Weights of a small transformer language model: 400M tokens.
MLP neurons of a small language model. Each row is named by its layer, matrix (gate and up: input weights) and neuron, and shows model dimensions 192-287. Each number is 128 + 32 x the weight over its row's rms, rounded and kept within 0 to 255. A neuron's up and down rows have the sign that makes its largest values positive.
A block is one neuron, or neurons of one layer that tend to fire together. After each block is what it responds to, as a language model described it from the Wikipedia text at the highest values.

L5.gate53 [132 165 142 147 132 108 132 115 119 138 127 127 132  67 113 100 163 123 160 194 112  99 107 181 111  97 100 163 110 124 111 141 152  99  91  95  94 134 152 106  87  99 120 113 106 138 138 129 185 108  91  97 197 135 141 143 126 136  69 141 154 143 137 127 158  87 150 153 138 116 116  93 108 164 100 160 143  91 116 111  97 153 156  62 116  94 133 126 165 138  87 128 110 112 114 142]
L5.up53 [100 100  92 130 117  86 138 191 129  91 124 100 136 140 146 104 197  61 131 149 161 104 144  95 188 161 135 107 179 134  83 122 140 121 103 127 153 114 167 107 122 124 165 110  58 174 168  85 116 135 183 149 157  68 163  63 130 137  79  58 170 168 103  95  96  70 124 166 124 118 160 119 126 110 105 154 107 137 108 178 113 182  69 122  96 113  90 155 131 145 103 161 145  99 142 167]
L5.gate202 [ 93 118 154 133 111 137 115 161 151 149 111 115 117 143 110  93 117  83 134 143 160 133  90 147 139 157 122 103 140  85 164 118  95 106 208 160 131 127  99 124 173 107  61 124 135  95 106  79 117 136 136 112 127  88 111 151 161  98  63 197 106 118 157  53 195  83  99 141 159 117 145 114 170 108 106 142  92 101 122  85 108 123 111 151  99 144  76 132 189 104 161  91 166 138 112 161]
L5.up202 [151 100 128 117  80  87 115 163 144 162 149 150 192 108 126 163 145 102 105 122 163 103 134 109 151 158 107 152 111 156  96 101  84  80  88 194 159 175 150 125 131 165 131 130 103 112 163 141 166 123  85 175  73 153 186 147 153 142 166 144 183 131 140 149 150  86 171 122 207 117 140 128 134  90 134 136  73 137 137 146  91  81 142 136 134 129 136 174 119 177 149 143  92 146  99 163]
L5.gate251 [183 123 191 151 115 101 126 131 110 177 119 221  86 176 119 145 149  71 141 145 131 112 107 108 100 109  70 152 101 136 142 144 133 161  53  93 130 150 130 116  87 113  89 133 124 134 136  98 189 104 140 126 112  59 167  71 136 131  91 161 120 159 120 116 166 111 118 133 118  77 105 113 161 132 115 175 129  80 135  77  77 162 135 177 164  64 123 172 186 137 125 152 137 161 127 134]
L5.up251 [ 81 107 146 154 175 173 200 170 126 127  69  81 104 127 124  84 138 140 164 100 149 183  73 111 114 133 148 138 128 122  97 117  87 102 115 179 171 163  87 107  64  97 107 116 160  96 145 100 162  66 136 148 127 148 190 148 174 105 139 137  88 150 111  96 104 141  97 115 114 112 146 151  92 186  86 156  85 106 122 117 154 170 111 139 109 192 126  88 200  74 126 117 131 132 132 179]
L5.gate481 [ 96 123 168  80 174 132 108 136  92 126  95 135  99 164 154 116 139 133 140 138 143  91 113 141 161 134 133 101  99 129 182 121 145 180 102  82  98 123 141 123 123 157  49  81  69 167 178 114 165 119 199 149 128 173 145  81  68  67 129 115 204 114 139  87 119 110 134 196 105 106 127 115 125 159 103 120 139 137 140 137 103 134 163 167 149 136 136 164 134  75 143 138 145 102 134 191]
L5.up481 [176 163 115  88  78 110 146 154 163 100  98 117 164  75 161 153  82 124 117  86 175 109 132 140 103  63  44 153 108  69 140  98  88 120 127 151 131 134 112 158 128 138 142 132  86  68 179  79 131 119 132 114 128 121 119 145 141 141  60 127 137 144 182 154 141 127 102 145 130 112 150 160 130 105 133 154 100 155 141 111  92 153 109 105 153 166 138 139 138 167 143 122  89 154 111 159]
L5.gate601 [139 132 136 119 105 150 117 164 152 149  97  96 165 111 143 130 124  78 102 174  52 117 154  95  99 102  84 150  49 125 116 151 134 126 128 157  68 127 129 121 137 116 114  78 134 137 134 130 115 102 127 116  80 167 158 122 131  54  98 125 128 130 148 140 167 117 191 106 173  85 163  97 143 204 166 172 123 137 163 111 133 146 143 112 126 124 169 139 158 163  89 164 138 158 126 132]
L5.up601 [172 139 151 134 130 120 128 131 164 151  97 145 155 124 148 157 150 116 122 165 151 104  57 165 208 139 143  95 135  66  75 141 119 113 204 165 106 130 131 121 138 122 116 180 122 151 139  80 174 126 102  72  66 141 158  70 120 138  96  97 138  80 147 143 156 165 198 110 109 151 133 138 143 188  81 172  95 108 130 150 109 135 185 131 136  99 102 151 165  92 105 138  80  93 116 122]
L5.gate762 [116 160 139 136 168 121 153 223 125 136 127 163 130 169 106  77 115 123 105 144 152 162  94  80 142 170 112 120 100  97 134 103 118 101 110  97 157 113 125  87 135 123  82 161 100 128 139 157 130 137 189 182 142 139 158  84 164 139 130  93 136 114 162 141 120 124 166 135 117 161 150 111 133 124 141 145 125 156 147 115 138 104 137 118 142 127  83 175 121 201 135 143 147 138 121 126]
L5.up762 [130 166 152 173  61 186 116 116 172 129 118 158 153 133 158 136 211 115 143 168 170 144  68 113 106 163 107 138 144  97  91 163 109 178  92 107 163 141 174 144 101 149 145 185 143 133 174 124 116 123 186 124 130 116 146 170 138 139 147 108 160  84 160  78 168 117 109  68  95  93  64 124 127 134 115 162 195  98 106 159 123  51 137 130 140  91 164 163 162 163 143 142 134 148 126  95]
L5.gate827 [130 112  97 168  82  91  80 163 147 102  58 142 112  98  74 102 133 128 127 176 125 104  68 183 120 184 117 127 159 157 147 113 151 112 151 146 110  92 145 117 189  84  78 178 105 149 154 173 188 152 150 125 105  79 154 162  93 146 144  93 101 130 115 105 191 186 173  89 109 138 116  91 144 103 120 100 106  87  88 123 106 119 139 192 154  97  50 214  78 137 122 102 103 117 130 116]
L5.up827 [ 76  93 116 133 105 143 153 127  79 161 126 101 210  80 162  88 142 136 111 155 120  90 113 155 156 158 132 130 135 126  65 151 109 141 141 134  60  82  88 105 119 182  88  98  98 141  93 159  73 119 175 162 120  83  69 128 112 140 106  91 103  73 114 127 113 151 126 137 149 140 132  80  93 123  94 146 149  99  92 165 151 129 106 114 114  84 189  82 180 152 158 141 151  84 193 130]
L5.gate1215 [173  76 166 167 101 145 148 127 102 169 141 170 161 139 154 111  91  76 150 150  77 135 127 100 126 147  97 100  81 156  90 106 103 111 182 148 105 197 162 153 142 173 153  59 118 122 170 121 168  95 163 108 123 126 116 142 153 108 104 157 143 120 146  62 104 120 143 187 107 106 148 123 137 157 130 176 106  56 125 135 132 113 203 136 156 158 159  93 130 127 143 169 130 143  80 177]
L5.up1215 [121  71 129  71  93 161 113 133  81 163 107 119 166 121 125 138 137  96 132 131 118 118 142  59  97  60 158 124 131 162  87 103  68  61 140 139 165  87 110 113 153 131 151 184 134 148 123  98  92 138 148 161 148 183 145 145 119 145  66 125 190  84 159 135 112 154 160  79  94 162  97 161 100 119  80 137 154 154 142 107  95 118 112 153 105 104 130 118 119 116  54 117  77 150  93 185]
Description: Partitive "of" after one. The word "of" right after "one", "many" or "lesser", introducing a group or superlative, as in one of the most, many of; weaker on "with", colons and mid-word fragments.

L4.gate121 [122  89 165 151 180 100 113 125 158  73 118 105 118 160 112 109 119 126 119 185 127 130  89 160 160 162 119 123 157 123 157  76 118 131 148 174 115 144 117 117 117 163 102  91 107 151 117 155 153 125  94 144  90 188 116 116 143 146  90 167  87 141 172 135  68 123 157 132 104 139 149  47 135 142 178 172  70 137 111  93 174 120 136 110 122 139  80 132 185 146 135 150 145 154  90 115]
L4.up121 [121 147 133  94 179 137 130 228 100 119 116  72 112 134 136 141  82  97 162 167 123  86 171 142 178 138 160 155 107 142 175 123 152 144 148 184 120 141  72 135 105 202 121 108  71 175  69 182 147  98 129 123 143 161  46 111 191  83  76 134 127 136 184 146 134 114 190 100  70 128 133 177 139  67 118 168  91  82 134 131 162 139 122 151 112 138  89 171 149 156 138 129  99 150  93 146]
L4.gate243 [169 147 164 126 111  94  98 120  85 133  97 114 119  11 151 161 156 183 172 148  86 129 155 216 155 129 150 114 112 111 173 164 129 125 107 126  80  90 140 108  72 115 121 137 117 121 117 153 112  78 123 192 104 135  89 108  93 131 101 133 128 159  96 117 152  90 184 114 131 147 115  54 104 183 111 125  89 100 162 109 164 138  65 116 156 163 126 117 133 115 125 115 142  78  90 122]
L4.up243 [125 165 144 139 144 173  97 145 171 160  94 147 126 115 174 171 153  74 147 130  81 164 103 149 165 139 101 156  84 114 122 141 131 127  72 150 157 130 105 132 116 193  92  89 150 148 128 159 134  79 177 169  99 133 126 125 213 161  76 163 131 124 119 126 109 146 203 153 116 134 144 148 106 106 162 153 108 176 132 116 106 172  74 136 123 133 169 105 110 116 130 132  92 116  91 101]
L4.gate1064 [127 138 118 174 101 139  93 163 155 127 113 107 111 111 122  73 135 123 106 153 147 118  80 158 108 156 161 100 103 161 124  81 125 160 106  82 101 116  95 139 130 135 120 186 143 160 140  94 122 100 158 133 138 112 145 152  96 152  97 167 142 128 125 198 131 229  89 136 124 150  57  42 125 115 138 139  90 141 147  68 132 151 125 107 126 142 110 141  91 105  95  87 142 152 157 149]
L4.up1064 [112 154  93 127 163 135 139 148 115 185 107 105  41 154 119 156 177 132  75 218 139 121 120 165 104  92 157  94 125 100 186 131 118 105 183 110 103 120 132 156  53 117 132 152 128 161 121 149 133  87  96 184 156 156 119 101 135 151 152 116 164 122 140 112 145 189  30 126  52  94 112 117 166  99 131 187 118 138 154 147 165 119 157 131 123 140 109 115 117  97 105  95 172  98 156  81]
L4.gate1194 [202 104 152 124 118 159 179 185 130 142 127 147 167  86 153  91 138 115 120  93 147 105 136 111 153 140 109  92 117 128 134  79  82 131  67 124  92 120 111 116  82 144 177  71 156  76 107  99  91 114 148 123 146 101 169  82 156 109 134  86 133 171 135 111 122 106 174 125 160 154 184  97 174  80 105 148 115  86 104 116 124  97 142 115 137  96 153 106 184  97 106 146 172 159 169 114]
L4.up1194 [ 73 120 133  93 112 100 195 126 109 168 128  79  80  91  74  82  84 159 154 125 126 153 119  56 122  85 132 146 130 128 136 143 133 145  83  83  92 116  56 134  87 103 109 129 138 108 120  99 167  84  93 150 130 181 193  79 107 159 140 131 183 111 140 152 120 131  76 122 163  96 150  88 215 166 169 144 146 120 157  95 113 147 140 102 128  99 134 136 164  96  88 204 132 156 162 169]
Description: Partitive "of" after one. The word "of" right after "one" (one of the longest, one of his friends), plus weaker prepositions and quantifiers like other, among, various, with.

L4.gate23 [ 74 128 101 108 141 119 147  90 154 102 160 126 135 160 113 171 112 155 142 158 120 115  88 160 113 128  61 161 103 120 142 133 115 156 129 165 120 109 122 162 140 113 112  84 137 122 184 133 159 131 163 146 118  95 136 152 121 166 115 142 146 135 120  93  95 100  85 122  90  86 149 137 164 122 163 135  58 170 132 130 140 141 147  98 108 177 112 118 112 131 157 155  86 149  91 180]
L4.up23 [132 124 150 135 144 114 186 123 141  87 131  77 132 136 123 157 108 129  97 123 180  84 146 182 145 196 116 161 164 150 156 105 166 169 126 174  77 128 133 110 191  75  91 159 102 119 147 164  87  83 142  56 117 153 130 103 117 202  98 121 136  91  97 156 110 131 167 150 109  89 141 113 148 139 117 141 102  89 179 153 120  73 115  95  91  93  92 113 111 139  96 128 120 133 131 173]
L4.gate184 [ 96  96 122 160 139 137 119 158 123 147 189 143 165 133 125 190  77  85 154 147 170 101 101 188 123 108 143  94 132 168 139 127 189  98 151  32 107 142 103 118 100 206 134 194 106 140 115 178 102 142 113 128 128 153 113 133 139 127 105 105 132 132 108 108 180  47 112 179 148 127  91  92 136 101 105 106 146 137 129 128 131 133 183 146 108 120  89 198 114 138 118  92 128 122 130 101]
L4.up184 [132 183 136 112 143 167 171  87 162 135 136 108 106  83 130  99 137 100 104 113 151 144 174 129  62 131  94 115 146 146 216 127 153  86 194 140 124 122 153  90 135 119 164 165  76  88 106 132 127 102  87 140 124 112 138 138 166 142 122 148 156 139 188  69  85 103 106 133 153 182 137 172 104 109 104 216 166 120 123 152 117 136 175 120 123 132 143  80 145  49 110 101 149  90 114  99]
L4.gate260 [140 159 113 155 119  76 122 106 135  96 101 113  52 159 134  91 140 158 144  94 149 125  99 140 102 111  93 115 158 122 128 197 121 163 124 147 101 183 142 139  92 154 134 168 173 112  96 136 116 154 117 158 120 125  84  99 127 113 104 181 169 138  31 202 168 145  92 154 125 201 172 113 142 147 134  93 130 123 133 159 124 102 117 122 178 181  89 182 124 120 121 106 173  93 100 174]
L4.up260 [130 170  85 148 110 130  98 115 145 130  87 131 117 156 119 156 222 104  78  49 100 107  81 117 107 102 109 116 149 152 160 199 101 181 189 135 130 178 174 176  80  93 182 132 169 155 127 147 108 123 139 187 169  92 105  76 121  98  99 189 124 140  25 172 216 112  66 140  58 167 143 112 108 110 153  90 109 160 186 154  73 126 126 142 151 138 121 179 133 106 134 120 180  81 155 117]
L4.gate743 [139  99 120 118  97 129 101 118  86 166 157 101 137 162 155 163 152 100 102 117 164 167 115 147 140 124 138  96 119 174 158 149 114 165  61 117 137 105 110 130 102 116 178 171 149 143 129 140  88 110 131 114 137 178 125  78 139 173 150 135 131 147  82 100 210  73 131 122 132 132 137  99  88 125 163 151  75 103  94 121 154 121 146 117 167  97 146 175 160  95  94 128 184  98  74  97]
L4.up743 [ 95  66  86 123 110 108 122 145 122 129 185 157 159 193 166  98  81 104  99 126  81 154 147  82 139  91  77 136 139 120 146 159 113 162 121 135 120 106 157  98  96 186 135 125  69 174 141 123 118 161 150 171 166 118 165 150 102 162 111 128 141 135 185 122 135 116 145 119 102 140  65 165  88 108 134 144 128 147 102 123 179 105 148 138 121  80 109 116 120 164 104  79 160 151  93 140]
Description: Compass-direction place names. Compass words starting place names (South Korea, North Carolina, New South Wales), plus directional north/westward and loose fragments like round, chart, Fort.

L5.gate181 [ 93  80 107 198 136  42 139 156 149 116 131 106 141 163 173 169 136 139 157 128 100 125 122 163 151 179 116 191 109 154 196 151 100  98 170 109  76 134 113 140 121 146 151  74  89 125 161 141 166  89 180  74 124 166 169 117 141  98 154 119 137 184 131  64 157 126 151 136 122 176 126 159 160 197 161 160  85 145 165 104 119 113 110 109 151 133 113 101 179 197 144 111 194 132  84  88]
L5.up181 [108 140  98 133 165  88 147 102 159 123 147 149 151 124  65 131 150  98 104 120 132  78 101 145 139  99 146 116 137 126 106 154 127 104 212 143 111 129 151 142 103 131 103 123  89 187 167 113 153 174 109 156 152 170 156 110 143  79 141 128 154 131 124 130 146 102 141 124  71 148 151 163 141 115 136 118 143 148 158 177 185 180 114  95 117 106  89 106 129 102 176 116 133 138 153 111]
L5.gate199 [166 137 107 149 139 150  97 124 159 116 132 123 138 149 131  75 108 115 148 108  86 156  97 152 165 135 164 144  55 182 140 138 189 126 159  99 103 125 152  74 164 152 138 162 197 154 187  87 131 190 168 159  96 130 172 132 107 116 144 147 131 110  85 141 164 142 162 122 126  98 116 150 139 128 177 156 105  81 126 155 125 126 113 149  97 121  98 164 147 123 131 150  90  76 182 146]
L5.up199 [165  51 162 117 141  94 144 119 147 131 109 152 103 103  89 138 164 142 123 152 115 111 130 161 113 135 112 129 144 107 115 115 140  84 192 141 123 134 148 122  87 101 171 151  69 122 151 138 155  74 142  79 101  82  90 154  81 149 126 114  64  99  71 141 151 159 161 136 109  70 137 133 159 108 116 156 156 215 172 102 184  82 105 118 183 110 112  89  99  98 139 178 179 165  75 154]
L5.gate340 [120 159 106 100 116 111 140 123 147  95 140  91 169  93 137 133 199 132 132 108 138  96  62 135 117 147 110 151 134 131 112 155 131 135 126  80 118 100 118 132  96 126 122 117 123 149  74 164 135 149 118 132  61 167 139 114 110 119 143 101 188 196 103 101 123 148 174 191 132 154 131 127 113 163 143 195 166  82 104 120 150 122 152 114 151 193 112 123 101  63 194 126 165 190 161 121]
L5.up340 [ 92 168 117  91 134 136  93 113 195 155  79  59 179 181 129 188 171 100 102  58 122 143 106 102 129  74 119 165 178  96 107 137 144 149 136 126 153 147 150 153 113  96 126 102 130 125 107 118 148  66 175 168 130 141  90 150 122 148 183 137 145 185 136 123 143 152 144 138 146  87 114 148  74 143 107 121 125 124  95 118 126 116 129 100  72 178 195 119 127  58 234 150 150 112 141 101]
L5.gate771 [173 108 169 123  79 144  51 119 129 118 170 182 182 159 145 116 199 125 140 135 130 165  50 140 143 135 128 141 142 133 150 179  74 107  91 122  71 168 166 133  66 107 157 142 109 156 147 114  66 152 157  59 104 157 191 129 119 147 167  91 186 135 143  66 131 147 167 140 157 171 149 104 108 118 154 167 100 122 106 124 152 145 129 110 152 125 139 177 179 119  82 105 133 119 121 137]
L5.up771 [ 98 133 122 148 150 134 119 206 161 148 191 186 145 209 114 143 121 149 113 155  99 138 147  79 138 167 124 110 136 131 143 102 130 148 110 122 148 168 108  97 150 200 141 124 165  53  90 143 146  87 147 125 110 181 114 123  92  92 128  72  78 128 135 104 143  73 161 141 108 100 150  76 141 160 143 141 166 147 159 169 131  94 126 142 131 151 108 161 182 146 145 119 197 115 134 108]
L5.gate845 [123 103  87  94 132 125 101 122 217 109 142  97 162 140 203 117  67 160 141 138  84 147 139 181  85  85 106  98 128 192 117 146 174 184 163 163 123 161 144 146 113 119 155 147 150 198 158  87 163 154 128  91  92 102 144 101  68 154  93 132 138 111 188 132 117 165 121 100  97 102 118 108 118 152 163 108 205 130 155  98  76 160 129  95 144 154  77 121 155 119  99 135 172  83  96 171]
L5.up845 [145 128 124 131 143 112  50 181  81 115 149  76 212  81 125 128 130 171 193 197 108 113  66 173 102 142  89 120 119 107 157 138  22 118 159  96 156  82 190 136  86 126 116 130 132 114 156  96 127 125 188  46 140 147 134 146 149 156 111 162 143 132 163 106 115 161  99 129 162 146 203  94  98 126 144 120 108 112 147 127 149 114 111 117 127  69 150 135 181 195 146 142 131 134 139 111]
L5.gate847 [176 114 147 133 115  86 156 185 133 129 115 128  84 124  93 144 160 169 142 169 135 134 117 153 138 151 176 109 109 116 147 184 187  88  73 173 128 158 108 144  86 136 115 137 172 162  65 120 131 100 123  76  66 146 144 115 142 145 167 149 157 106 183 124 105 185 157 136 116 128 105 148  81 181 120 126  45 132 143 143 145 139 152 156 118 149 134 182 178 130 136 133 120 149  60 119]
L5.up847 [117  88 133 109  83 115  89 118 130  92 181 165 157 115 159 103 212  68 190  93 118 144 118 120  98 129  98 203 168 124  94 116 145 122 143 131  97 147 111 113  87 111  63 120 112 159 123 163 163 171 183 132 130 151  88 145 139 127 168 164 132 183  68 200 156 114 183 130 160  66 118  99 125  84 148 113 121  75 139 142 121  95 127 106 137 144 180 115  92  78 100  94 122 141 178 123]
L5.gate887 [210 108 152 122  92  85 121 200 188  97  99 116 163 130 104 119 129 109 174 115 124 186  84 123 128 153 156 126 147 118 121 156 137 131  60 148 155 142 165  96  68 112 119 114 182 122  79  79 107  90 185 106  82 153 160 180 108 164 141 159 136  65 101  64 104 173 168 121  61 155  68 168 116 211 184 127 100  91  87 108 187 135 129 119 129 147 132 139 143 106 103 160 117 136 125 180]
L5.up887 [101  74 192 171 105 112 129 103 172 115 168 147 150 153  90 149  99 150 124 150  25 138  54 138 189 110 170 149 146 126 145 129  95 129 165 116 150 175 133  94  99 118 136 129  99 137 107 130 199  58 148 109 172 119 125  68 141 114 102 126 139 163 104 138 106 152 195 115 117 128  81 101  82 114 110 154 101 150 182 132 155 114 111 182 107 130 172  94 143 150  79 128 132 106 156 142]
L5.gate1147 [147  63 158 111 123 132 132  96 140  98  97 122 127 148 113 106 104 163 182 127  94 136 142 130 102  69 115 133  96 155 176 135  78 109 137  86 169 126 193 131 108  68 176  97 132 117  82  92 161  84 164  92  96 147 140 101 105 159 153 133 138 151 101 132  91 142 128 128 156  73  90 117 155 114 154 155  87 136  94 103 140 138 109 193  73 183  87  95  73 145  65 155 168 141 169 124]
L5.up1147 [128 133 119 155 132 150 133  20 157 143 115 148 111 202 209 183 135 118 164 115  87 185 112 115 122 133 174 170 158 125 106 151  65 135 114 115 130 126 172  84 127 197 120  96 163 149  68  93 180 118 138  79 122 159 116  82 134 137 176 135  81  80 169 126  74 191 137 173 180  98 107 139 113 172 159 173 128 118 109 127 130 137 107 136  94  95 140 147 120  89 127 153  48 112 157 105]
Description: Place-name opening fragments. First or middle word-piece of a place or institution name, mostly after "University of", a comma or "in", such as O(xford), O(regon), New (York), Gl(as)gow.

L3.gate162 [109 118 184 147  95 133 140  74  92  60 122 150  80 148 118 140 186 128 127 177 159  87 136 103 139  98 109 178  96 156 160 124 116 105  71 108 194 195 169 128 111  87  78  61 169 134 103 113 125 191 165 148 126 132 175 116 114  91 176 125 164 162  97  97 140 121 169 128 138 153 134 139 114 145 182 136 183 118 177 115 111 132  89  72  64 173 121 144 140 111 146 124 126 145 120 188]
L3.up162 [134 153 144 167 164 149 133  83 138 119 136 136 119 137 139 159 187  63 169 203 146  69 146  73 156  84  94 147 140 124 119 113 136 138  74 151 173 140  79 153 110 183 117  92 143  80 139 130 161 157 187 124 170 100 147 149 121 143 188 156 100 133 125  70 130 124  96 115 156 162 126 128 137 109 135 148 123  78 132 136  96 152  90 167  71 203 121 193 129 133 150 161 136 172 124  86]
L3.gate331 [134  55 115  73 145 138  97 101 140  99 144 117 131 100 151  66 107  74 196 168 161 167 103 107  78 129  82 179 100 162 122 170  79  95  70 100 104 147 136 105  86 138 135 179 152  76 118  62  88 117 148 104  99  92 162 153 169 137 178 137 117 145 123  55 120 169 104  70 166 121 128 137 128 151 134 127 138  88 145 144 125  82 135 112 104  96 100  98 136  70 135 104 137 131 144 102]
L3.up331 [114 120 117 128 123 150  84 183 131 121 116 134 122  53 198 173 120 130 103 177 167 127 156 153  84 112 133 134 135  69 115 146  85 115 122 145 131 136  98 122 111 109 128  93  94 102  33 117 193  51 122 131 155 157 125 157 134 129 165  93 172 177 127 113  91 109 105 123 167 100  97  72 102 125 125 150 159 176  68  96 140  89 106  96 149  66 129 160  94 167 148 140 145 133 160  88]
Description: Word-initial letter O. The letter O or o as a word's first piece, most often capitalized at paragraph or heading starts, such as One, Old, O'Leary, Other.

L3.gate189 [118 127 117  70 108 141 179 114 153 125 146  99 115 128 147 138  60 102 175  93 208 160 110 108 138  98  49 122  84 162 130 178 134  93 160 171 110 146  90 106 125 152 111  47 149 146 120 140  65 142 137 127 150  94 110 129 171 128 144 103 101 142 167 112 135 206 164 144 122  66 113 152 135 122 183 116  95 141 146 145 187 174 122 127 166 169 130 146  96 117  63 142 114 141 180  92]
L3.up189 [ 87  79 168 185 143 188 147  81 112 190 130 106 189 104 144 147 158  99 158 118 189 120 138  84 112 116 118 105 131  89 128 127 162 155 178 157 131 155 155 108 133 144  89 187 112 150 173 133 141 104 178  89 136 106 119 149 170 101 158 169 113 130 143  52 129  98 124 132 132  97 134 198  59 129 113  97 110 103 138 114 131 150 118 125 106 123 164  96 149  60 104 110 136  22 155 106]
L3.gate224 [ 93 107 166 151 119 178 166  86 131 180 118 118  89  77 173 125 121 142 128 122 143 133  83 160 115 110 148 139  78  94 175  94 171 105 189 104 142 134 126 111  93 124 112 208 108 135 148  98 174 171 106 159 112 138  87 155 170 125  95 193 153 122  87 181  80  77 112 107 111  74  93 134  78 145 158  95  94 111 137 137 179 128 137  87 171 129 156 159 115 178 144 144  91  75 111 146]
L3.up224 [128 135 125 117 117 178 178 164 140 109 105  54 117 121 141 146 131 159 107  87 204 147  96  89 200 111  84 129 148 113 105 172  95 111 174 113 173 169  91 126  78 121  69 112  79 164 131 126 122 118 132 126 129 127 126 124 151 104 159 129  94 130  98 147 138 132 112 129  69  98 124 152 118 168 161 162 127 162 122  91 156 109 104  99 111 104 144 132  90 122 154 103 124 125 124  48]
Description: Mid-word fragments, esp. "cred". Inner word pieces of split words, strongest for red in credit, credible, incredible; also ed in edited, ob in Robin, and of after one.